MLP neurons of a small language model. Each row is named by its layer, matrix (up: input weights; down: output weights) and neuron, and shows model dimensions 304-399. Each number is 500 + 25 x the weight over its row's rms, rounded and kept within 0 to 999. Numbers have three digits each.
After each neuron's rows, "raises" lists the tokens whose logits its output raises most directly, leaving later layers aside.

L7.up1182:442506544494491515499466478525494516451519478485530480520496492487537508495448500509474502523475471509467516493495572520501506541487442479515517476586524512473529465517509466456528463503512510486500490539532509511498484473500500530468478515513508524471518515501482543494482529534506508495
L7.down1182:512498556496534501459538486554497506531533469545492532498472510496473466504483536446548506501496515489473519484511504506543496450481521517519513471512545558478555490493481502549479506493493458511461494523511474535531489529552493537478503527472520485474555511534497484462499477548490507466
raises: "matter ", "lawsuit ", "settled ", "charge ", "case"

L7.up243:496454481532494476461503480492504497512498511472506469494503502468479519517535502470502495511481563484484495500509516517533514502505496484526487535517467497493484501543546526492472465452505482491512476513497533515471509483517492520520535532517506500499513509514480545481506510526490476514
L7.down243:507488534530475521453521493524508529519524493490511497495492488518499480536534510502513490530497506439531472491520500524457465480498465501471516527491511505499522500497480485478497424510504512531485511483522579465538531497493495482492527532497495542517557548477455486492478502523490479481
raises: "Service ", "Corps ", "Officer ", "School ", "units "

L7.up2657:502490544484485518468492563514532503517512530533506440513503494524505490520487501480550466500480504530510526527558476503488494484487488519481511491512483490531514502540534481467474479488543512513496508523489498488465469491541504453486434483527529514516487467497485513501475510480488504488
L7.down2657:513519496466493517502527591504463520485538516472563525601485512522518520478491501486491469461481464528523503492515522503471502548475517479521522514519494492490522497505506487476526470500479485476481482456530472528447491468527536497478490458514519477511506476477495482497456515491495500491
raises: "197", "198", "193", "196", "199"

L7.up1838:453463516528509472501483547473527528447529524522506492543468511482499493482513491506442528492487505531499535487461542454472526454500485504499470488508423532494499527500481497503503470441476494516531515481501467501461501498525501502487482524499527487478454554502414491498466495505535484511
L7.down1838:525455535495479494475545516510534494477480498532540501520508510500522544534476483544517500515478494455463518497500473488528504492496444522518518515487498508485492530517485482529512505515516530502505475516496487532502476495496541497469505514484469476520544503511505471452489473491474539500
raises: "groups", "groups ", "figures ", "members ", "leaders "

L7.up183:518457510492507519494522485494509495496508493546518466505488519493509522494489448458503510508552526512483478480493465515506495498489542517532511519487511477526507517500487521513502519484429473489539491502510520528464511498531508508468498476470440486435508482544496515482536443453503487526
L7.down183:492497507446480470519529471490520501512580501532409532534561467542507557492484514509519491504493493496529508508512467493473514542505517520497481496543521503509494524522532510503535477472516495494501486542489542492504526499513482510507466505479516513521517504492491534488502538465476498504
raises: "E ", "D ", "G ", "F ", "L "

L7.up586:563493518478481481467547524456551536497473487515541499533493503485492508492521507475521493482483495495456445460469508461490528516489519506478497495513533497566473492452490476545517502526510508550522502483505502533460511529497497503493514496436519510446526495536496504475491535471560529537
L7.down586:493503509568511519506528511524526439555514502515508490505453468534486526471515486481463531526521451481506500475490492499504484504506464488493487496496470508504506465506447495518508485511509491501495474471500495513542485472504479499477472533501488498510490490515456514502492526456474517542
raises: "each ", "every ", "between ", "until ", "throughout "

L7.up1861:482504532482524527546507527502509493489529487482501557523468548519499511515483517503503507483496497512495502506489481517518535526490480511501522516547555471518499535505500517490504486472527488478461507487500494550455511552519544517481497469532551472536495477526513471480543470513512513531
L7.down1861:477487496535515532522468497497457481508522512530461542475478485518496519488501484487563530465493483438512474534526484489536536482496489512505565507463538526462530505505498489454494530506478522472517488498453510532528477513492495476493475522516516482466497500486503493514482505498547499505
raises: "Province", "County", "sq ", "State", "District"

L7.up2019:520510496489524512501515510499530499488518461486530476500533465485456516486532490492464474478461467489503467486535493497470521507480471509492491524469474482507536500485447443519482519499505473511518472492523526511491506515467526517489529553515504470500513449469485493507511482484514470520
L7.down2019:545477479517475495481480549554506489511477454496508524452497510470515485540494470508482517439460518480552497499480465490477521515516502513530531496485437500488506452493477487503490522529483505494468485469479543509470513478506479512482535546520504526546490511465481506448537508524535495515
raises: "}$ ", "$ ", "$, ", "ve ", "ves "

L7.up533:478517486503528522542472538531484492518469487475442468519516519505489533486505539469508482485476488461529500521494467513464467499540538415458519473507500506462481511503523474477520491513471530496545515525474511457491522459500497467519513477448516473556467486529483539550447509480485513516
L7.down533:490531522470525507511493499452503488532488526472527477481514532498513491521543488526494482486478484473493470488531556513552487470507527491488481552498520482505484491513480471450513506520483494487479504470531515477540511482529515477502469536508501474453488488537490490510511493535499497468
raises: "its", "ize ", "then ", "its ", "ise "

L7.up404:537487517535485443498496472499498501542480484490468507516547495507521494496539503529520498518497524512517498474534488513503460531505459514503503507537499519492489482473508473461489486509564452460513486463508472497482498526492505481495520475448493513536510506491526488522488529516521512537
L7.down404:484435464477478517521437533510479485502489522570540506516500500458484489445449524462476545502510523538484459463479494484492489466525504516472486494537541512489479480459492499498490517505507489507456528463481502519470479504503484514475515524532560466521530475480477514488472511487480548521
raises: "making ", "leading ", "leaving ", "following ", "forming "

L7.up142:452509528473497501501472532497497532535463496503479492496528509485505467515536524531524488504489492515484528490509514515512514498490494537505541462458506517485465503494442525503517493535510486519524503490503463516501534501528497583504461469477487485497537444461464478484510487497523497521
L7.down142:478501488439480478541512449497471563501446504487481508489508532504473472469500504499456479463503497503513506524499495533486445493488485464503475521511496534488464538473504461514477492504517502451482464444499485488473530462514504479443498494517468494480524518469486512496541512481508502495
raises: "with ", "With ", "do", "fu", "forming "

L7.up1495:486479484509464467532491518474493502469537546515514483576462520534472522486513506507528456526531484524484471497501488521550477525558467472483440512501480525501511508483513487512551485524508479470528504498485491476507536507463542445465436430446492480519536479485495472474496493544515507524
L7.down1495:526508528488459491503476532456498509515471475497523499479516505514519508513487510487487503516503514494493514493504493479524470514532452511482510505509534457478472496500527506490447477516510505471444492562472491423529495492507526497500514493462531480510470519504519471508499459445531528516
raises: "et ", "y ", "en ", "del ", "du "

L7.up57:504477494514521479510441498462510534498491483478478450531552466509466503518513516558451493504481539467485491515489447569518467507493519501484536500512502496515482515463501497472579497498488490524492478504529522507522506475521512470501482455527479527514494471558521553536533493457529476505
L7.down57:463500513499513478509512514518459503507510468531484518522439543558463529512487485465499495502495530508485467530511501457526475480506470509506557472492538535524516494548504484494532489452488493505458507519524499478525503487484493512500494479503539493546505480509537535543595450486509485526
raises: "body ", "body", "bodies ", "parents ", "date "

L7.up1219:547499476516533497515526489489505518504472471477550466517545500534470531525502492484483495528488508496494476508534507507509514501481525532452502534576531506487485478467469468445528515486508486507533487480488451477531466500519477490519528532479497520537510522524479493488530500514503544516
L7.down1219:502506540517526510482473508490521506472503549512528518520500467496487538540473486516505492507529462517474513477491503579491500503454499538492512468467567534506497492479476533467523545492506474467510483472512445475485512490483518516509479478481472500512534494498485484511527559510526486528
raises: "size", "size ", "area ", "area", "length "

L7.up136:471497492476536517475506507476515489445514459537506464506518501512544454503489507480500473503505485512484499500517487519541519517485535517506473521463494466532483477499515504478495520443481459463510446474519512479507519497525506507510459526523496470495493462521514495514482494458519478525
L7.down136:472508506514507459568508498475521491467517483497481488576492501516503461489523511556488543535470545528504534534480515513454548469496505519462447508465525498473571495527498533573530507507492460498473485516493510484499522463490473513522459503512488511544499508426485450559486488498483502506
raises: "type", "°", "istle ", "reference ", "−"

L7.up545:532486510505522507493486524489498522517494470525508498533487510460534492511520500547492464496508450525492466516533485521515495487445542497503529528532496507506451512495508523470501454507496481529489496466492504465553495496530527489508499465515548500500514487507469527493483505504490504524
L7.down545:492528478502469523523461485533485467505545493498480554510475532465491466482509462497470492511502500494491485511522444506453514534452503499557480489507523510503550486489508477496508470480505471498468527513516506477491500550486493509487491496499514443505513500522508533543519503491472510506
raises: "men", "families", "men ", "population", "Government"

L7.up820:509490508491512502516521479505531500485495506500544540533475535518536499524501508445460452515467516558515448498527505517499472506508509490479477507483478465495513462515490540538512503502508480500501504506511509471479538452435473548538500471492511473451461539502507487513484491586512456514
L7.down820:515486513556493534500528484441514483466488475510542471517496481508490474521522473511505543534495518534532514463507506442529464460506486506482484483481467437508524522478479500512495546484483498445462524465483504509473506480464494542495494509515462529502515514434474505488482492496494483461
raises: "; ", "–", "• ", "−", "int"

L7.up553:533484542481534468506494478451522494528499497534482490528440490496520528517493486457510476473470489531527483533485553501535514503516494484445503543510522486495522498500485495500497506487488498475470495489497527473484548455536514533518501534458518505473513517526481508515512471511538542503
L7.down553:475501528526536531465526504445489466486491503501521495504507480503499558509500525497525514542497508528488492515512529492489474477487527498532511460518469504478477483473479521498442506487468513510489435467501504483485481579524489500517499519465527509475484510511479482523551522525458547508
raises: "than ", "times ", "present ", "way ", "onto "

L7.up1047:501434539510517475493474459555446549486510512518495494549518510502505521482547463500546482530493465483520470514535516500528518508511524504516514522522496488490538454539509520506479504497501507523437509536480491431488477490497526579498475498493490488491489545532451488493495451505520524508
L7.down1047:491517518498476505487427499467478479532483493514501483483498561478492494540452515497507486500502471485521503552539452511534519500521494481447472519480488488477496507510473494485489484544533478473509551464530545503441483539494507482516534521540539461521460529497464496492457534523468494517
raises: "share", "deal", "citizens ", "Gener", "industri"

L7.up1433:477491490538480503504553460499470517461552502526467443509470504488516483487490446524470505453495550521499494490508464496533499502546498518520477489503470517497564502539545479482477454501520511518502526507513469543482490483481516492457511502481460494437500469553485512486508496471526552477
L7.down1433:472505440506500466485540465475477500563489509493453480500494474516491528501509486481529515498481491491515520483476486503455497530485491481517505506465506484544516512537492491501515487542502528503493529481511477453554477489514514463467503545527487500501535540505501480512462548535483527531
raises: "Mississippi ", "Texas ", "Washington", "Ohio", "Texas"